MLP neurons of a small language model. Each row is named by its layer, matrix (gate and up: input weights) and neuron, and shows model dimensions 16-143. Each number is 128 + 32 x the weight over its row's rms, rounded and kept within 0 to 255. Numbers have three digits each. A neuron's up and down rows have the sign that makes its largest values positive.
Before each neuron's rows, "fires in" lists the words (lower case) most often at its 100 highest values on Wikipedia text that the model never trained on. A number after a token or word is its count.

fires in: "new" 39, "and" 29, "part" 8, "north" 7
L3.gate45:124159075140156146116145092116157108081105096125134128123135186137160137172150143105153101040094144108097220171082153096154137148116099145155134078142199102157078186135058146162108122105077131170105074115124147166074115156114102130150156128159059080177136134116091127137147118104101129194140141134145175092140123116137054120098162174145153111219113161089137180115152125127149152189165
L3.up45:076193047046114130144084086150109131118143116146089135140113190099146163095067145117129110100156197107131184086100110165150087133072081172095131123144172178141126124132128159148145117122128106093099160097135119105063125106113117087150159138172112142166137148119128124103150148156129215151140125107162141020096131111144100082137106174122117105197143138175142160140138138090117124129175

fires in: "off" 12, "to" 12, "of" 12, "against" 11, "over" 8
L3.gate465:082168118141122211128153085129128150108162162178083141096185114111127104108126093086096167105183147158147110185106173125129037205095199186113143121134098149089164101163166098136134122079111134125161070118127155131108126120049138092104122170156152125129195118097111078164080148078093160095158170151101127187132084127141151117135132168107182119118106096163169112183125112135146137102100
L3.up465:110131115161114143128139102164136140150174133151144100074133125169111137127116107121086113111052202079147107151087207113134098117149166129136160101146129121075113110162146111138110099072174124112177172121128103090219082088134125124127156146131125114119121126090136111156101113192179140152122091090144195174088132136159072096115141109141154135089192145142080176074149100140162214084161

fires in: "him" 25, "it" 16, "his" 11, "its" 8, "them" 8
L4.gate387:091206145170212102149131144115076130157106145155115133087154160161098159143093092106111186160102117079173170158094189158135107164108033148130150112109159142114117141133067203108101083177131084121089051111123136106160106139128152154143112138123126097101171126139126153190083115132115174189153169092174119101098115114151151088074194104204166116142073155061128110113138062105163127095125
L4.up387:120181140197112140160079151072121073149085107129153058155140107113124111149102093128118082098078124180078139166100130157089154182170169037089129102092176157136153149157103170177071148172115191120127088101163158112137152137166148136078065160126143156118181111153185104152111114167099155152099176075122153064119131099151137137136131148131143122142121085106050141058153149095169166094151

fires in: "of" 80, "gobert" 4
L4.gate235:132163158122161154177147080155148110092137079060149109124105160104175140084074081119140095099164139118153034093159137143097140139128106128173159176087092119151143125083147110113104090109152129109126113144147094153108139076138192108157099121129109116158135111143158143118164158079150181161137128199128146159073129213106117152134080148112131085181151124151124167098107114133118125143099
L4.up235:148106196118105121082115128134162097088123100095125121082170158119119090117071101096116123139176178146131128093100133181187117097203085092114072068110089155112158091100088068103147165120119144087102127135101144157120126122137137099168142163089109142126110154171112138141147127101088148106151110122186138105137124154098160128160127177128094211113122104142145080121098124161163161199111

fires in: "he" 29, "she" 22, "it" 13, "most" 12
L4.gate316:128097084137152122115107059148145144110138061122181188066069083085070103119134129132196122116118157123124145160110159120157085102103131110165087137125167126140162165117190235135127083148093092137129114158112161105104158155098131160117161138143124094103075186158128147082173145152064136084132123128110091112151181127141104052086132144149161135139160090092107126128104170108131105108112
L4.up316:143089105115129102191132078164102167113129102158072121100126168124117142120111108103141067112160150144120160145123092157152111034130148151153153104119161138136133164152123061164073113153198115080116137153172123128151204137114118124179128139123093061142058106044135096094021083092138126094180151085130135131109109091145098105189164094140173100112100102138144128078139136144162127138124

fires in: "s" 52, "only" 9, "main" 7, "last" 4
L4.gate156:135170158142115140099143154148168053128121098127193161138111068088077192096150089109148097158087128053143130175108078121077193184185131109159141153114130136093146181154092134117113152164144157144142161089122139127130142158151103116068047074137102167154141131125087110118132114104147182122171124129089075105095081091103122114053085115120151103089097116093103158104160128127183146162134
L4.up156:102091170121168142048147153148143103090142146107113125177142124139088186139255109081076110147111084099115156146143128054085148128092106098043125135179118149161150133160138129130161161179145192117116186134086119125176119216138042110088092146079137123129154158105145076114102122097118108128143170126134080149062162149130136112113121139119085103156117188133073126122128102114119108167110

fires in: "their" 17, "that" 15, "his" 13, "her" 7, "its" 6, "31" 4
L4.gate305:131117154162092081150184124136107106113154113044154134123084120126159120208069071089173109098110147173105125136133159114158122134088094088058159145099138164082098150099052077069088100163141129127075099110080103153114112113154126089115069141136138199098173125101133097079124145075171090168154161090122116144100114145119157106104120104182157147152083155124137138088157108139107148124203
L4.up305:137119180079146120101157181114092167123145096092119104211136128124168154109160123128141144152111097118124145138102093133105118148184154181122054106129126104139097116060101146154155087155167166134070122111182143161115107154166157073107112113092063102119128200134079101122097113160125137109162148105138145163135163126193144117096123179063138138127199112133095120162139106166154120078124

fires in: "which" 47, "that" 45, "each" 4
L3.gate255:128129172105142097128141088105111141104097189165167111109132115089089134103065116168121189127141120182151160140204104111140126171115088162157121177156111121102147143138144163120155102189174119187164150125155090080130128130164114110117077086104140142136074064131167107160054198141127107126071089124103127088058123172091118084091151164114169113167128205183100171176124096140130137146179
L3.up255:144109140094118105165144152073123094115143135137051130118144150093171122162124083108128078134108143157106169134133063123103106109118140161154161154143058100140101140133101148157121102162129113098133116146128125047140105134151109136140072124123091153082137124124090054091114134141132071079134076120075154163108067155138172064049164126109171138192223155141131139131132110115111076142076

fires in: "that" 24, "candidate" 10, "player" 6, "postcode" 5, "because" 5, "which" 5
L4.gate562:127098136114140128133087161100132182086098188142139127104143091160124099142179192136066091134119170151165170150111135180149056132077123159104150129152141157143158088113137174067140100101137115113137173162082028100177157190122117164129152135110094191083120138082153168164086127119120113117142095089177031169100114151162162108124163121162128155064165164154137138084218141160110151121117
L4.up562:167065111151132150152128138147167121104135132059201127135101070130103113143100114132070117101166136209174157183121128199086153137100133127088154163125092136197127098116114114126152131078068146118110174124061090131162118181076107163129132115140162187178115164099093127104096110120143093086096085129157100143152103115087183093097169142106158154161173110170104097140139055134099147126108

fires in: "s" 16, "i" 15, "you" 11, "it" 10, "a" 4, "me" 4
L4.gate17:087038098149149116156091165119150148149103101128169028094145165185072179133127112096142080123108145173158119102158131099073177093143137150108064094120079111100140164120138112133131122118125160096133128143173142154132144170143142112132117129114131085088122146149113069120120100115136138121153121192088052106142142120120148103138154168083124191123167128138154116129128179125161156081106
L4.up17:084116076158169149122094100185104058099148181091124048141175223126119069186177115137143133133111161090121139116114130182100120113154058102127101091141107123095065154191150095120115097126097155116140123113141076139150138182090093108157117127112140105100099133141114125098117097157135159091106176087103102100124140211143135155072149140120149121095112082116113156167101173106178052114165

fires in: "until" 32, "before" 23, "since" 11, "instead" 10, "later" 9, "after" 8
L4.gate309:139070130175163126120153158127087181094151129182119120192114157091174079166107065120120137095115143135142133134113138124103126121093133141176111118091170146179108103176148107163114122131078165162146168177158189104115141078117128114103138121123108223042131126154192120128162181162124115119134173147126129149193141186158135125149117127080148177156144134094141182139065112095134105144137
L4.up309:124097171138088056207172119137141160111057108180153124142107161074086141064131098190136127108124138198093114120134103135144106134124151118086133106125117188158113115146117169176126121140110163081130152132160116100170146160177133160167128126121104115146071123112189152104198086171090093126154128144095088159106185189140131118107144110150173137132118161071185084120115081128108136134145

fires in: "and" 57, "it" 6
L3.gate87:132170129111126109146079104110174158117153186131144165125213152066200124130083135155114097144077142119158166123098111159110099160153096142108108108132124139097191161109109149136087138163083173148126101104142184116155059139132089094143111129107141118136115107105071140119128096133049108120112144093152108082127178090086111129096185128097078117084113125082168138201148186124107073124152
L3.up87:205224103154172099148065126163110122197102126094165119098139128148135103140124133178143100127161133107118137169179111086097158141084053102133120102146143134114073155126120155127145060119132143143113091168115141171115047139123118130133111096177147113084173093086159159111143146084116141144219135083119148102152102132095153082105125168084101068075149160133163046137132155138170156084148

fires in: "on" 18, "to" 11, "with" 9, "in" 9, "between" 8, "grschebina" 5
L3.gate98:085163104132164147111120131112149110169147109172171108087117093140137136106151140054105121113122150158138148121166134095150134070113178164127196148184190088179111180140133123157143096177177076197102109122155159122157157140136152099101074187144132159110133120111121086095120154146199185093150174158099129081079152136133128140125135156095060113126137098149123175129173154121123130081118
L3.up98:084116123078106093177090159091143119149108211186119175142135152145145135102161181162124134135105167121101104146083176168140158155102137108133088146158107158162159135118167162132109171111093132144130082139097152104113086175117111154071117143132159109085115162091148088146155129161153164155103183159122080115183153142132140125119123057166047137138125186155101134065059152126136135122083

fires in: "and" 76
L4.gate428:092115137113162111110123119104135097140126084141094064122123163168148135085179173106158102095145088155144139166144058111128081168187125152164117117078025074132122173118115138134156188130119139115158212121103156118082085119130149108134137074098099058080124115145142138127097166099126168183145144103156135107108117159132157168115112188072166155071121149111092133112100108146072102167098
L4.up428:113127061139164171131164121106133113175070154119122143133169127111094079042214125091143135193130174121071120134155160132196132136120130141139127107125147113106087122139108129141183079149084108207115177065115151124064156150130088096106150079146103118127104084072155141113164130117145143189139168099155083087121154198131125131138131195139140166135141064074131171130033081148143148155103

fires in: "to" 61, "s" 5
L3.gate198:168177141116120133081158108058150108152080019133128045097116170084167164125092094111129080149097126132194141089132132120113167073142109140101146107154098130144101102166134167093093084120138167115156178114149102126111063055128145088113095159143078165125113169173103151114095070067110164088119161128152116138119094166188172112138116114145146119113133131164124102164125148117142176146169
L3.up198:101134158180152151088139133147105054107141144140143135134087035154113083070167130126104125106128103106122180152147130108149083119117143137158061128182113047127119089110137129189177106149125201131112094174141173134063164149135118156138070143089134126084085079086188183087162131139140147141113128135156065122165131120114105120117198046115106119150147132109114129169157137114165118120105

fires in: "other" 29, "all" 14, "among" 12, "many" 6, "of" 5
L3.gate329:088119093112135133150132108132105150118103107149110118148190111118125154168118123071152109150187147149188107141132102146098173115146141148107145100118109099127110205094197122193121131142136106098090105160180184074123124152175203095105111113110119152137171182086162120128078133123172105150139131086138071124120164104133105139072140106123129120174119085151112140110158109129084122191150
L3.up329:119119123100107149162116101117124110117137101069149134114142109094127094093059121090158138111174172094101085154090163135033174124086141098136178085121168115130099065130156098152105140109096107165097084110162139127152131198127122133095122169137095102199125072101165106132108144067166193121137128114089076147117144146137176160144123183173168183145096167138180182099121031142136141144160

fires in: "of" 23, "some" 9, "most" 8, "the" 8, "many" 7, "his" 6
L4.gate209:080086166091109085155163160157126125163128147131098123156143148144082139125133123104129156127175117196196118177146152145078076132162121198135086149089041060153161176124162140203165157117175179115117193092107145112149071109117163106145154188096098187119125164134154122163153169095158147162151117120177093134098163134109125218148148111128111140212113082078148120128138050158117072192144
L4.up209:120115116142162162148128168117140088124114093119155116081163213056125159107186123159115118087077079140134159147158108066136109123251075087154111124130121126176133139125113096111138138158127174153085108110100184118121105131120135122179105144112167143186100128101140072072105126109143126090071077080103146163110137160167105105088118102192120079190147130161091121141073078122143087155135

fires in: "by" 39, "released" 21, "for" 10, "from" 8, "of" 6
L3.gate415:165154164193147091083127177150153126173075103115128103102146104120158147114168109121101164135137126101125095116099114077125096164134120072175167136060105078179186091119170136101110129088101165062143079173075141093101164108082121146106096126141107111099101091109132150103126093066106121126137101140145100146114081119117152154173161154157107142130186146132121177142110110064171128113145
L3.up415:146135120130130190146139155128097132132109087166127106143128159129096097136118155094175123143135164187164169144094103128144097149164086102103148111177124125121119153142125146105134076080134131108133136114125152119111117115128128106151123150156193082101099167013132186204104091083118099173080122114123144101183126126097125118124064135099072081158148122191111129119158109145168110078097

fires in: "used" 32, "of" 17, "name" 8
L3.gate560:121114158146123141104108139144138178161175177085144101074135131138138146174096162069147124103149102144153073092105125154175104199080174131121131167111142156097146126121191163124118090127120092077176103076159116080150090122149148172111131129126160128222087121117136127152132191102135131113146170169183140130111218160082076181154069150110139087126121090119149087173149158181145097097150
L3.up560:127135184156126125112134172158089137127123077111137114179134160145164151076161188057066119122128080144069189103127153094148127117125159150104083107130128141126133156123186123123142112195150150098161135166160118134125152115120153110052132153112110131139127151131096096086129148171164125117106149143121131094194133120136117145069052090096089144099096101127105171120143109145165137112180

fires in: "s" 46, "main" 10, "most" 4
L4.gate364:143120116142150168065147155115153099111114171161138117151167122139111194099221089130109134145091082108131157146147083067102146109089150154071136133082103142139140089144128151100098120141130185142137127099093141095134107145077103130149153125085100160125236169153103164153175149099146127102109114158067156160071130084110157194109104132145110109133197099191085126116109135142132192081134
L4.up364:195100119146152087111113127134159088108173119115110122120163077144195109120181144116224092150089135100141139119108057110144100107160097147183146095193148133092137123152106130126121182168200129120134114141166134166150145224119059065101096093115092096087116149092129115120104107093160097125036158184124044124108139172170095085114146118155110110119115177127120102116149105081137113136079

fires in: "the" 44, "in" 21, "about" 7, "on" 7, "around" 5
L4.gate224:143140150133078149119116072148131144163127090071089077118178107159175087119097024097105107138165088155129111096118183126153093153110116135084153068141198117085105111139130163118111153134154100134072113169168192076129149123137120095128067121107096107113088117089080099149081176148087142131160085135110143112079206129093136125134105115089154102111132145071165082159145130187162201138155
L4.up224:174139146155048153150070106164110160158159110101093149134101089167184157119090115156143130116164125144157108137163170106115212107140155162110090082108107154134132128123147135135133130104118122180049143130116119099204180155149197089090107116089128125138131156110095151161088133096121119138195101141158099106168192202181134148178035093106169121098142100117136135064126168165125177120105

fires in: "other" 22, "of" 21, "those" 10, "some" 8, "these" 5
L4.gate160:136074141188184145170118138137087142115120124157074065115155137121141123177101102093159126153105163148125112108135143118064126123136147072118177140063135195134113114138102145137127158129196180097100130112135085120091112091163178129077135145097066114153061226132142109153134141086194143128163130157127066149120148073091137124161137112123113156171136146175152128146128113102147107152115
L4.up160:161131158067083151069088135149084091122145123156070161093069096160130092109148131112128095185123141088138064177159152102125112210169130129138152153142137169128125122165138134148129134162178142095110117100091158072092127157128124172112119119122125130112114063140088119168138179143145099140152077141108168134096102175169118151105050147164171123147105170062171155126201117091117175087144

fires in: "the" 29, "of" 26, "for" 4, "on" 4
L4.gate276:119173196149142085117106165105167145131149090137167150149106141094123099116113157117133125046127181099097168067129155098118144142117123113155144134107204112102112135108120119104142139109127151058137146076102178226160115121117137137147181164149100117079040117148058183094098139188125084188107076194164114088164144146144147114158167111103151146100155133134096119121106115159178137170158
L4.up276:128171128131172064105116106144117084159125088143128125127093126121150149120137089071128099101130108165136101101108102099135074178155185135146148117064124108090171079110138139160159153156175190088126112150142104198145131139157092106159054149132038129084098147097109116055145102111156180120092114114126092145181145142156132068111096146106188117183129139078173115140112124117159142142105

fires in: "part" 30, "as" 14, "but" 7, "years" 7, "number" 4, "example" 4
L3.gate65:079129162168166131183124133151118175116156197111100108160170115130142108109121146082161167092131075191195145142170093135138093163134147140159087071122138158149082169153136140110092105118131126114106213186101142062153200101117133099100133147104089128100076081139163125121182093175143116106111090134125113129144111125162107176119115146195101117120136101167158140097137124103133158120135
L3.up65:165123116112130136158110123113155182151104076108172134155125154160060160119117109092154186045107093125085157141155161160119128159107072118121110129104135106217079176078113149127141086144101176081100144126170100058173097149142136191176112128155137118107119103142110140131106127084170045129139093179105096110135117123105179157154105074138108119156153154130157134095164152086162142111183

fires in: "from" 22, "when" 20, "near" 11, "before" 10, "former" 6, "until" 5
L4.gate385:146108101143114197134174089095192085177133186145080121116124148175169111117118065159169175131101127168098147087115133110112089131096033140115127154166092148124085100186156150192121111120116108172136113110108125153100055122148098174156103079183101123098183025085149111159143104171093084158143125123092128125151088124099120164089143100103167150155133136158183143151171091145166134053153
L4.up385:145094114112104094093135134056154133101122168165132121094101095108137113107112120142140147158195086131118196179130063119116056089120084191048133119128130148143109146057099125150167122145172096156165157131144144073218107131189097116131133157114086112158144066157102131092169077090117099113112115094072121067121132138124176085149122085155134160139101091105111155127095116117132095149171

fires in: "her" 33, "s" 21, "of" 18, "his" 17
L4.gate168:078103142098088095100143130077137175125148138078118131155151135149130050106157085108107149151168188113192058109072094135147126114131132158176050156107135122122149122108127126155119176144131146130141123086194196141085087153178179107149139101121107113048139106111106137147088109152099147170095114165175136137000134119135136172146126166152130138139116074120195170181162147111150154148126
L4.up168:054130141115124089215087186141181124136110178076187162130119109086133131126069100102161113152136119169116084171175154106069175106086129136113128100175083127075163158099099054063102174113145135096104121151130107128101129132118126157141117097112153093128122130128108120124096130147108138095152135075178147185160121104082121148096138158182118085166073148146118149105097114099141125086172

fires in: "there" 51, "contras" 4
L3.gate439:123154150161139143111095150018071112159166125083152114110129138132164142130176137095117148134162110099128145129096086044145106077153116138132171061125139145189111099078139115174146109084114153146153153122127070136132162178119108074087074202111093127148143095124135130125176047112176142118129141136157096150114118162137145136155109153108204124158165175148068136084148203131112127090083
L3.up439:087140136156129183157174147165110063085105118133112082106114190163124108125123133108171098166132112168144123067114096093170085107156096092085170111173109119171135163117100152156102142073134131155088162129110090130168140213152105087123127132109143119159130081121142094171136143110145151093131112112137110205180180122170146130058139108127130089151112196152113171101097199148167161115119

fires in: "of" 25, "other" 21, "various" 12, "several" 4
L4.gate559:122117089138126135160130069158079142132120085139107131171137157082094094098091101103161153119113126089146106140106176141066149118129078166127129132132111200144213141166124157132097145087197149138117113100104130066089128185116183115079123150097077098101152135165118131140150173061092118032126114127108119141129097135124071154091112109169138192159088126149124149150102136040143098107137
L4.up559:112123120115120110187153152121096178061106147159086135132114076081108109079132128114181145113117136121154151170137125171145131137076197156085158157147110190186110110147081062127103083158131098143124087148093137120131126139147113133120101130103094098141093165082140145160110140075087131133168059143109148151116134140119120091090131059127115129160114108219108122108098095113125157139205

fires in: "he" 38, "she" 9, "there" 7, "it" 6, "we" 6, "the" 5
L4.gate552:167116146144156127098080090131178130083102120114116119103085110111115062143160165126182152101132137111146134160156117146214123103116040144161082156102135179094144093147073129158167134157152130123083115125138110182123109083140142142118158129177145129133049159138057110124161119150105183126119139093073121083084120122118123120139120110091195127133149066152136107069118112197131155159146
L4.up552:131153110147122077155160153195086098126152144168072111098140121136129098116132152201134160144175109115089155166156110092184104131185111162100110076089143175129157125071132184106187115145162144147096114091202072090149127125172164149088152140130179110117117131141115095135193143120178161148204095097066114122102093092185080114124093186160185106141112142106146128175143097115149117143121

fires in: "by" 15, "n" 14, "microbiologist" 14, "bacteriologist" 13, "ecotourism" 6
L3.gate487:164147125166149098133140146109155138138132101142105159129066138142113113104125191140143115107155114151160094145100157218128119097105139121072092152156079144181160174094177120106105115093222075162088146107093089109107149083118158127135171130144185140140091124104134173093097165112144147167116129138140156063143213090119182120154156093107180131075110150092159121107056133107066151117149
L3.up487:124109093140163073105089172165123153152167152126153153137131161151093082121119183148118184102104074161160104107105125091118076157107152106096082148139129116126094106101156133122148116154164126159136134100106103105099110045129159127116099142147056158122173145086194132094175110088108096142082134096134111163166082131098182103115155124117105096173157119136140089111101102136076080160139

fires in: "had" 30, "than" 6, "total" 5, "population" 5, "over" 4, "and" 4
L4.gate284:141099130155174126102167124150168143149186124060158152070088140095178102150131112109102170142145200075133122148136161109112112121135089118138157150125115152079156100146135129078157121059134102134192085067156101181150204143102113162130101131129105149115088131118212183162103145162122158091126138087174132093122123095132162193102131133136145099143125089102168106074125112127089135195075
L4.up284:113119156137109152126112137101142159127152105149163158116125141144202140166088077056124192158125114115088198175109141133107170158108131101105131085106122157088134143137152121099193171122134111104089089086131133201135070151149097097166112115148139114080112164062121101188140148100165119106133114159153127178091111141121159118076160137139056131123121106104074116098149144168141134113074

fires in: "s" 54, "as" 8, "guadalcanal" 6, "a" 4
L3.gate563:095153112174158097144143089084039091175160193107136126136154126129135130105162110169119183052150130140171089111134184087190163178117170103149092093093164143113120166153091172196085157128156155119111182133137133118147161134146157129108106091134084072132110130140139087067100144151208168127197071135100145117176106127123090107125160165077129150140116074128151154168126127115140116123105
L3.up563:159131109131168127139140069133104133149154110084149090115111084149111083125092098136091124113125138132108107102128202127148081106159151126126067068167119126086058072124133098135179124125160145162155060129159105168081117152139094128102128100124128111146164073156136136193078142098180167120154163118150177128106112165062132092098181132076175180130118192099136162134114107097164152108148

fires in: "there" 45, "other" 7, "small" 5, "common" 5, "some" 4
L3.gate379:142103146142112179109077131138097112137084129147099176218121067126119163135073163120072077116122133142209122122044116129070118124133106156185144149113124137105110134146164153149118160149187146132135155131109153081083128166128141146113106201140110098210165082139162104135169141145111163180203139182104129145073121095178138062089104080122138108149140135170054123070161128127123150117107
L3.up379:107119124161110130174202096144142136082075154111141188150171125191071094126175109096092146114189120118158113122134091157110091045165058169153082089135054161098128117131134135158045099132113173089134152148132170136147137130083134110142172147120111184143180106108164117126131102098114080120133142157145166179117163188164120122110203162143080102179148118162155080104133138135107159139169

fires in: "and" 67, "which" 12, "of" 5, "whom" 4
L4.gate461:113163132160169122156144054133165191122151152144069111096101121172138133133180137170134131102137146133159130142136084097093133062157097104127132149172118109087197132136171135130127190140116097211128129125164123150119102095136115141119184090147120079166154139090170076097093109161128183111145157142070134156095148131140060133100123180121130172176101179125159128151105139139084156121118
L4.up461:057086132141166127093096110153200118148111119138123124092095152142113125164179127141166136147112158154115148111136166165142104089155141124181139132064138133103165114111224062112114066102112077159108103124091091102172078147134103183144153104155091136144139151034188089167191184131125126142154112102140141175098139131130121121116060140146169142166083123158175153117149134138105128115099

fires in: "microbiologist" 15, "bacteriologist" 15, "century" 14, "year" 8, "which" 7, "age" 6
L4.gate360:122114143147127118102074129210147163128081141111136105159055131147129138108099164227054132147141131138138129124138160144129139181122138105131073163106087125124168127109150128104183069134122150121131119125073166122129159085089134132131154094152136142234059099129093145109122113120100145086127101158154057109099150118144124101134142158166213103130120099150215127096112151232129127133102
L4.up360:071076122113148117138102114157106113164133104106115077117120161117099125102129141169099180114080090047101125077091176157086114145172034106074122092122109124168158102141150211121147100160134153151129088131120075080089090168099127109148145200131135134107081160085116086200100103137108118102107102072141095127093169161158102149130112068093092147114122128143184085119136164124112083124173

fires in: "of" 87, "in" 5, "for" 4
L3.gate55:140146134113114156124093118170084136064109098122086121067140140118167111115162071088116089120166128137116154096088102162081137138119119173144163087112113114104183128121121114085176201115122137115077119150088127147094132144131116104111178076090132149105161137084097083093183174099151156089079162131096116098164158144080167124134135174166110103153128166066114099104142101161120092147098
L3.up55:194105166123066112125094149098101133049141116117118179111148137104143039121094143137110107176107104072178153096165094130125144116165086112167138112136108182087114117098081101168115128146113153139158165118133090135107150084112133111141118130172086146154166106151103161075093122141117168114113087109129168096088146073111171196028115133151141127157185152120109132062153102113192202160096

fires in: "after" 26, "before" 9, "as" 6, "of" 6, "plot" 5, "when" 5
L4.gate191:149166136166193173142178100095113108107059124152075110080110135146099152153166078132148126068183115141115126136088133075070147095042151158093133131102148096145197091108090107212043162068145135064133164156114131147165158091132100076096140120148154157134154069093098130123201157124129140113232178124126087154112138078091123132125142096153116152151144161150104118132154112135131112091098
L4.up191:120069170213077143120126113109180140041131120119167113113097120105146082091156138077105138064090108111116110087112132096136137114114164124128102153083186104083125139115099169064094106075120140132117153152066087090132094131121084176178174160102126102133160180147099094110139083128061108138091166109088101158136084200119101125071147106124191157096149147158145142087078156092159124092153

fires in: "and" 86
L4.gate161:116122065134134169047153134145114150129126130118168168135200141147177078174155138111160143110099102085099132145123152104141150161116066126109136083065100121095139107109107167152100157111112114191103156120137105166171129139094155089169119126132107126131181128120161136100117107086215075136073085153172095146122159162151143096133139149122105134119109124123110116131166129125171108210113
L4.up161:118194096143152190139119139101147156130113127128134134095162143145154086117139117139200150151129164115035148106093125117105104134134116141124072133148133103173178141186115141140169155133092113143100173111119090081076144181146126139152151068150144122121194127143150158124093128113152127148232104110151149132105128141172153052090070136093145122147057111147102178116098146156103130212119

fires in: "of" 23, "other" 8, "000" 8, "80" 4, "500" 4, "few" 4
L4.gate639:110118125163164100116163118148128101137125177088142141192119147091108115094079135126145148127173132079164145119152178127138098149106159150171094160095132169140129168073133119147130134122129148106172113137128182138141218123165159094086120151185081146141109084192077123154033127085131171074094090091121100150133161181143127164104091125178106126166098047148087115096093163052165165111140
L4.up639:133138144090172163138127146148129169119135103088055119164158139116140100171154109126098144123142169108138133154036136148148120122190123109168087137068105154121190154156114065143103166115152117145193101154138164097141122154111183076066111167133096113091147135121114086110189137135175158093136133176100180185110184081148157154075159141150140119163115097094120158149171086055129096139110

fires in: "the" 66, "s" 21, "its" 9
L3.gate588:110168107154137127061113101169129135116159131192198105090100054088095139066114075105128115172083138133136067171098121145132139051116138076135114149145148150140148123125137087127158119131102105122095087122130117180180078137137059139163063133172165110121104112105051105174078159177106117073107108132170157148124089119132082142057132116087157153136112120121108152043156171095131064143105
L3.up588:172159158153152103124161044170147102133100141131124093117085056069149141148121080142121093104151103137112101135128154135148137060116177169118112130145162142085117115141186104065131149117128167107161105119121136135136139104158128135131194152160090054147087085126081125065092163144142185096139142187085162110139109107094089107099142147097175146092110181155119093143127124182215181148125

fires in: "into" 21, "on" 21, "as" 15, "of" 11, "with" 4
L3.gate322:063108108112185108134100125123098128145108110138170134160128096096103104098128100126153170116112096075098151095125121144111132103162148177109162096118165139134089104125106177144116114168175182166147138081148093153147095120088128131149115113126100151118152123065035147098178148156143165100085120053076103160053111110121075127092114053198167149143121055169110175159096132082132147113164
L3.up322:123059105106102174116155163092093205117123116146157136116110169200144144139126179142133146160051125134110092116125238172183115106118128112152134152115110160133172176099112102167122125117159154081115136112150077112112157125116110105120131160105122107140080136155115097111089039139102116170103064161153063084111130081154174143130133120094125173126122158100191102095117131063134161107201

fires in: "or" 35, "and" 27, "which" 4, "if" 4
L4.gate626:072130161064154155166155150156094147129123145154137114110116168141171185142177102132116149148067120133171167123127166129132122076129137154113163174149052159085109099144129156106095157126140172078160130140145160096135155132130086181141116099104125102125111131118108147184181047153130093163096112165128130091127156129162106132086153175172122146125141167134173115050114077147141116073069
L4.up626:165076127139156158145128148209073175122111103153128169187168175092102153181155131167154156110192095178129139122157147144100108084080130174116111128092123150173134157089180104069130136152100064149100130148111132163115180156096099186160172096135163102168152085148135139128148142153127092123157093143144109094117227118099083110164105153095138153137168072025144103141150098128153105179163

fires in: "where" 29, "as" 21, "hit" 5
L3.gate450:113168086130118133125183198138151149086105099130135151148095116111125144140127174120152118146090145072124195184073152165099155118119141092161092141137154094060079152173113154136094146143113095151178183121184097189128078102101117057163129177176101111114133159131113082171148128126146084136139150129180156124110099179103087124147124147117144164105140125098132167132141135108130207122169
L3.up450:127092114067134083083111105141105156159077121096113143112087134091147151097091111118108118162090171117114183144064179149100155111138130123100117128133159173087126147101155124082169159165130122117158137107174105155142117113100135076193149129121151137148133191103088088116175118090154064148134172153169219139094149183041080122158135082124136134147122159159096192114148137140073163142114

fires in: "after" 34, "until" 33, "before" 14, "following" 4
L3.gate474:177117124121130109110206177064174100101116122144162121136150169109155139113169144155111076143144085171093183138089112081130084127161119103142112120083173096073156129152122067124085096133095128158130159098099243185137179111176130066123078125155109156127146118115125106089148123137109125121131154074149165076162102166124086154168100130112198181135207124111133128152105127092087139134125
L3.up474:080085124128104116124112129181136120126116107096159088135133178125061096097068057147167151105096107093145117127133175074049137082062079140069130140140096125145129138113143117090177102094170127148144098150140114180209117112090139111098081129110122118111118112217169148119137139180115098105101192124195141096113124109110088144146171140154168138149102163102147134212151106096135175151140

fires in: "and" 82, "0" 9
L4.gate101:152137133143148127114123078105157116048156123117123067120081150107212104168123110101146140125145201125110064130139103060131177139144102115201178090067048117104148112114110126114129119145096105161094118120164137172157117085131117109159075096143116135148152102160145133122122121107089139123158113107156071156147200068089154160125156115139155136123165109119116149114138096164090179153098
L4.up101:152177139128148158135160145146179133068071135087135116153070124078137158081137125075125106108150177150111120144077126078125142122154112141073079088103116141133169077128094103119110056099106095148089147155177123126182091111078114123163154140176129091178167086127116119158148102118110151105176112134178144155112205102168170096107191138169132121180163129126105109165120084119106168171122